Weights of a small transformer language model: tied embeddings.
MLP neurons of a small language model. Each row is named by its layer, matrix (up: input weights) and neuron, and shows model dimensions 16-111. Each number is 500 + 40 x the weight over its row's rms, rounded and kept within 0 to 999. Numbers have three digits each.
After each neuron's rows, "fires on" lists the tokens most often at its 100 highest values on Wikipedia text that the model never trained on.

L12.up639:472543475473539485500563478497477544482567466503471516451486506490541474467483518501532481430493547470556589513519424557484503487548553408560514443465430511521419582502499517519471515435507446493471516574504470516459490524570498483494527513460527500531512499471521486495430511450492488470
fires on: "==", "==="

L16.up199:535530556417585514438486558502466526512467500521516468494492517523471511581488502448490430519517539531490574586490560529514528438543493512460513539484492519535424517515466456507518452460544428513476498508515493580481516450527499478506423500480444471490477471471516500465460505547514521433
fires on: "| ", "1 ", "son ", "0 ", "was ", "\n    "

L11.up458:543430558515523501494525498480492399501586518510517576468495542456507424445506506479584518473452506564535517450545534450495494456507510419505469460535542530546470556435420547467509556391545530492514412543494506485477536460511501523433547480471505566458517449518595539508483557432489489485
fires on: "pro", ", ", ": ", "prec", "of ", "ex"

L7.up205:544511497511539499522517514523536486479496477498617603461534551354497468455526487460522448475486508496517542488599477519497637502504500478489512519508493479500521528504457488480558499421530440539442512465501500514521521455535465467481457484482480545468524590455503513514496534417496540548
fires on: "C", "("

L11.up263:547457596476566489538518528503464440444501492429490491495538508491495503477506510506501443471509564603562454436513504537451570485529431475477451478559470548503534490465478513494529479490491522526486495558553499537520509372505442447517494435441619553555523511500597560532521471425498488534
fires on: "in ", ": ", "was ", "to ", "of ", "and "

L6.up249:574450525432550516525577491480551500490487450503573503451477580509506465553555475482521487495487463569479564489559520518505476459491580500465443536485400511519428571468459512477520524503512559434492527480536525579472487489507482427452481442485455450454483521461492495540518477482518506541
fires on: "public ", "at", "Public ", "TV ", "short ", "hot"

L13.up621:504502485431499571442504452476486550569502485479553525477546481508503517433493453477486499522512552528575513483521522452496516525490523435464494474518512514474577463472522525499501576405541457462501436582522486488488484541549507500474455536426580540434492483505486495461476517497512514464
fires on: "\n  ", "ev", "the ", "en", "res", "adj"

L20.up654:493446470450501523487496554482495540525460480486513496492490419510512587471485481537537469414472494509551499479537485504488569484589515407528498510569441530525425431452439529509510520487512486502505503506484501518425512511552487445508433477528502538428475490530457538530427510436428521495
fires on: "| ", ".", ": ", ", ", "on "

L12.up602:480514521480585520506469544466506473507465481449571552474455498499545459464499536444465478458499504480450454507519442582512527431475451453535560541595532520549491529480515569460545515458527421409527484567465473482486555506557426379454555494519489505488504523526510501523476497536502561535
fires on: "(", "\"", "Com", "com", "c"

L16.up179:511425538455522550520496530462453551529467482477588538468513468435553491468532539494582490473480554523484465433504524482503546474515479436500465456547434437495484470465511518540443543466569507426516466498427412520443517449552468473515496398485485510484479541488532573541389497560439494562
fires on: "| ", "- ", ". ", "\"", ": "

L15.up760:523529517464549550465513564473420521550538557433554547454584479466557517493480489451570447517469531474520508498495514446489478481534526485439472491476469511492517536485413463507465512520513504525538471537508441542448583512573529503408601428483564530543584496471459492472477502418501519451
fires on: ", ", "; ", "| ", "á"

L15.up668:534494520481476514498498499483468516529600551453491526505538522485537519489439542517516476454460529564534566430476482558444507429544490510610475493553475531476473464499444518517502503557537466531391535482409486517471516516525402465485575513471436466549439502497523532518495494473474524478
fires on: "S", "t", "- ", "\n", "s", "p"

L15.up102:493459539457551503516469418407516521488455516486593462453512555496582501372521448467504521531410612487537414505513488546474483500500545461462530494610500455487464512459466533513510539493525569594468497516517512545454525448534474487475503490455483469493524580476511565534440503493436465464
fires on: ". ", "= ", "."

L16.up452:464497584443576525447499598546431498454486456419500576460457532492475513455490541477532408477405497492560505465562596474525534487523473433552502513547389501484493452506506549487494529511501506429489509529471503526413558477533567492494513459506529487531476495538553542529447490476415553530
fires on: "(", "- ", "of ", "\n ", "| ", "S "

L13.up394:497508587473512455529603517445503513483614478544449485471472511431538540472489478443445524494503523518536520502521404468405546474511479507548527395584503496518568429528452523491595596504472527484517539514439420545457519445579529471506539519474521486494539464450504506499514524441500505526
fires on: "of ", "F", ", ", ": ", "a", "E"

L11.up524:466551483507525496473570567468485515426528493548501530393495484513541473502473477479522494552478555418518577536461422519497477495531560376567502522508470522523423583508478556516494534431488482460507524561457460500521513545565455482515451551482571529530515533493461500514479489466495508464
fires on: "\n", "=="

L7.up42:491480542442543568484563448479497469468515509520536547464474511496524493525511527461477466506503528462480460543569469501466454466563483543515498505486479599579481409397557527518518543504534472460482460483478433475521560477526417438442535489513525436494510507527516601533518526458524550409
fires on: "and ", ", ", "from ", "| "

L13.up3:494523475468555497500532547494477504470528467489498551432490488479540469434510515486515495443481527484528598468547463565465491462587562435542476486483476508591464567492473573519484533453484478502500517566456478487485491507559499488432502520462566506497497486404484537518424504428453493486
fires on: "==", "\n", "==="

L13.up208:536569504501523422470482540481444540583464449522567570413520563488527499505478472454503486452456496457445484436566466520525490464527514497526472488522489522525486545506504622419520534489489436449369462490487447491509514523526447504389562500512551518533555548494490507458406518427495509528
fires on: "°", "–", "-", "′", "E"

L11.up531:456508507528590512476495536479424492488506518481563453524549601579563546507460497533521473535479573396525511402512432504502566447566409468542520513538474507534435453540479507483504525484480523516529501487544497451500535461550470459454509547464459519572508550580464588503504525535477544528
fires on: "and", "ad", "as", "ab", "ro"

L12.up744:547469577524513596454506510481429462473548548498514482549599502467490506444451514525539525512425527491550464499515563518381498409516449444486521524533493545499509516420469589511516451427547442446498485504532497468503525443575491540460509499577484508479508477506487538512494519447470487491
fires on: "– ", ", ", "("

L15.up375:454527459517517504474510479488508503469507510495531502524579519536588526563431426450534465599468601523552537376509478511435526465496487477512534564531450472537498440477470507458476529453507520456457468490506503465510518502513478454506567505516491500490525474574453565489474487490499538543
fires on: "ay", "ad", "orn", "and", "Min", "ill"

L20.up396:507445494464510509465484550499544549411514560486478514479521552456490587460592492555518440538491485428567496384545505475479505513560454413513460545531420484482512503521497609463503522535518411539453522557480476471498519497537451420539464502467529435471520526491514502439521526414535452465
fires on: "was ", "is ", "(", ", "

L7.up349:458522546482624489520525454430521554485506510408528454480522531510494488504601494499489534507492565529508487474554519465539482498462465484462483433538473512490473538461481478487527569548479541553428477600521514523495484485506502474501394533441476493529526466454583597564482582467461487490
fires on: "and ", "\"", ". ", ".", "==="

L12.up534:464543482473542498520553487482470518475509449512462460437462533495508471503501480476570440458513531425548550519529422543489521491516551447511502521486436518526438550512496517525462517401531425473471483581483461494491482545567479505535552517472515536522513513480515503510420513434504495458
fires on: "==", "==="

L11.up201:522479596479472411473419518496471444493575562433506538515545522551575533539552562524560473504533516489540465496474458529529507492503498460541487548453502543440441520538532526490559474535545477451517532458471490443449528465503491569534519526533468503465530531478461534485434521522469523515
fires on: "y", "s", "age ", "ash"

L2.up558:542497471462514491513484559512470507467506480480475513527499518534504572441485449498498435532542586525494541434530498421428521481536501570492548533542508472478512507476510448524550541494509410491493501611527473483444484472512476476561495529446516559506507543507456662559502521449488522564
fires on: "he ", ", ", "\n", ": ", "of ", "who "

L20.up150:442431478504468475537519506402499537493543525370512482479548472515542498539478581466470541499518521525470591468531482550466484484534516454534549493477449499483498547488409515474476523439500485505509444532417516444453483567500378480451485413469475523486489534457522549451506497497477538464
fires on: "s", "dis", "g", "ind", "des", "S"

L13.up289:504418503487502518492546422430473481504528516492464515531540658520480536415501532467591471490512486503537528476485458526467523512484494451474451473538475511577486549409434479506492504466514512572447453517522533501492516550522459494492539529470568563448457517445561508514489509450475507520
fires on: "the ", "a ", "-"

L6.up583:449587565474527558476504564520495532487499505432509560526451476553483512479554425539607453510569570554459433481622507480440520541455503494530470440472420483488434547472517503498571481496442553422451389496460495500458477534516461409440485507494589545544506547460494566541461510447516547462
fires on: "(", "of ", "in ", "New "

L9.up199:519456659501529392447444427511545499557548477486466525500592492504509473507562487440535543472540495481527537530495486565452479460499523515541475491475475513515506491524523485446531527524471507497503465454468413550498542483462503552421538561478503551528471500450519516511481508546516506549
fires on: "ing", "ent", "y", "ing ", "et "

L2.up17:488532518470533528505555551526483482447513499466501512520515480526507500460422426492508403497505530532476468482551557462472522406521470533553407440524440526469480539465497502485561494464497519526473490499484490468491504519514465437536435448442620525534502519466516573556511531483486581553
fires on: "- ", "(", "of ", ": ", "album ", "azz "

L12.up32:472520570476499444502504482426497567429435498488537520535479515533529540529512469384517434484407503461451450529582535549462482480524466516504574506568482512569526541529534523428507499487529416526455523508447527513512504529491459486454477480537514488473494477477554508481426509485488505493
fires on: "′", "″", "°", "weight "

L12.up256:502478567496518505432481485443477570507511472500485545436502495474513465502496500457529421487392531477478416475595510570431464426531536513536431464515462507507498593534528537460470482458481454458505510509464506545501532519495442537474466487463546540498582532516541526513512489553489438500
fires on: "′", "″", "°"

L13.up70:512522565514511509408443545495481485574406497508523546539531476483534477506473485453487430466503480490506521504489461518506597460495511519453461457497452486572491433546477540464490490479528494518494493522506463547511494431547477473551447498524539545531488417508520521528441580518503466473
fires on: "| ", "0 ", "–", "Score ", "3 ", "- "

L13.up489:502521480386505450471481500481474465449421499506472493573451562556555567481549487490523449522498455536553499433530471482448581552525504531556578479562499515538510474470487599498504484484493454516437512442475497491471522442537402495439508538503506487505510539503472559502462455485472493430
fires on: "| ", "m ", "– ", "points "

L11.up666:482511498475486511510475444503532503500507481401568479471472551447483448509531467504543445464483501452465447451578475481525451509508507453494566526493493432569492561517489492501444471528567453530518456498472535527484593524497418456527581493501503549518563534511482552492456505484500476509
fires on: "ot", "\n\n", "(", "ak", "into ", "ar"

L6.up537:535517571515504452479503540510448500510495500432539524468504507525507529497528513483501472427506521592482529491478541586485461536463562457438486523534511476568444491444464479489501627467521478498536473509494530461510518491469433484439492522468496520470556454435532565532520539525472525467
fires on: "in", "f", "os", "over"

L9.up644:502453510482532516489479506485406483511482493464516531548556478507516511467488515508508522477505587521505581454497487561508456561545487514488508567569469510489506464415424491472507568469557475546516532519558453463496507471519498484486456478430481528471471565489535514479472544497446535488
fires on: ". ", "', ", "'", ".", "in "

L9.up538:527520445449548548515520449534499462481507426521523620544519492516549504428515475479576439486435479464562493505446500524447539552492480518484525496540512522498507439465429528510509539494604443485518450481417472517536541532549527442523474565453551536459529504507540550475476503470494493484
fires on: "| ", ", ", "against ", "of ", "lower ", "round "

L11.up459:478511529519446486445439449444542451476508425535551543446505481420505515406481462460470520482448445482464506495532430549444486445530463506540444545594383555494492557414476545509498480514498473518434435520490491519503516526551519513504532549379479510483516512495511574491508505485469598449
fires on: "for ", "as ", "For ", ";", "| "

L16.up203:451421549421495525486508588483440554494493480461466536462558528496546517498512466556496466469438492551510437455509583556499606401490486436488521462558437511516452484520528518482460516516444511422512519515458506490420526484553548513492488424479537514507532530498556587514486491470488482472
fires on: "| ", "\n  ", "(", ": "

L7.up144:565529497472517556460537512528486440489585490518581648519553458446506450496525545478497534486473556495565446540508515527439511462564490443457416491487493499540503472391452536535468509472602475523545502557464463515465503442532495459439561497451566436466548530557467565524492525477475515487
fires on: ", ", ": ", "; "

L6.up216:499471625515470454493450516486510578570530525483483464432524562472519475519550486488584447472519470466543546535512499591523457474447491457553533535490462545475488550505457549453491481520557504507467506491430443514435534493472469485494593505556522517472500486441454503440428531505446442451
fires on: "ed", "y", "es", "ia", "s", "ing"

L12.up611:512482503436538547489542479420480509522487503458479535511605551491520554462522459509560509528525600547534526447495494476461472488466554452435479509516482506509526487406505534472539533474489551548462465577526487477411537493487452526478447488456535591481528547468593557517462579515504519476
fires on: ". ", "the "

L11.up698:551421508430479539495518529550498530419470509442531489543460497435503500472525466516498416511499499501472506441509544535443535479522479508501533511519395484533473481540491558467530513516538431569462511520513525466481558419531401409527509532484494561466579604450485490509437479429510520468
fires on: "(", "– "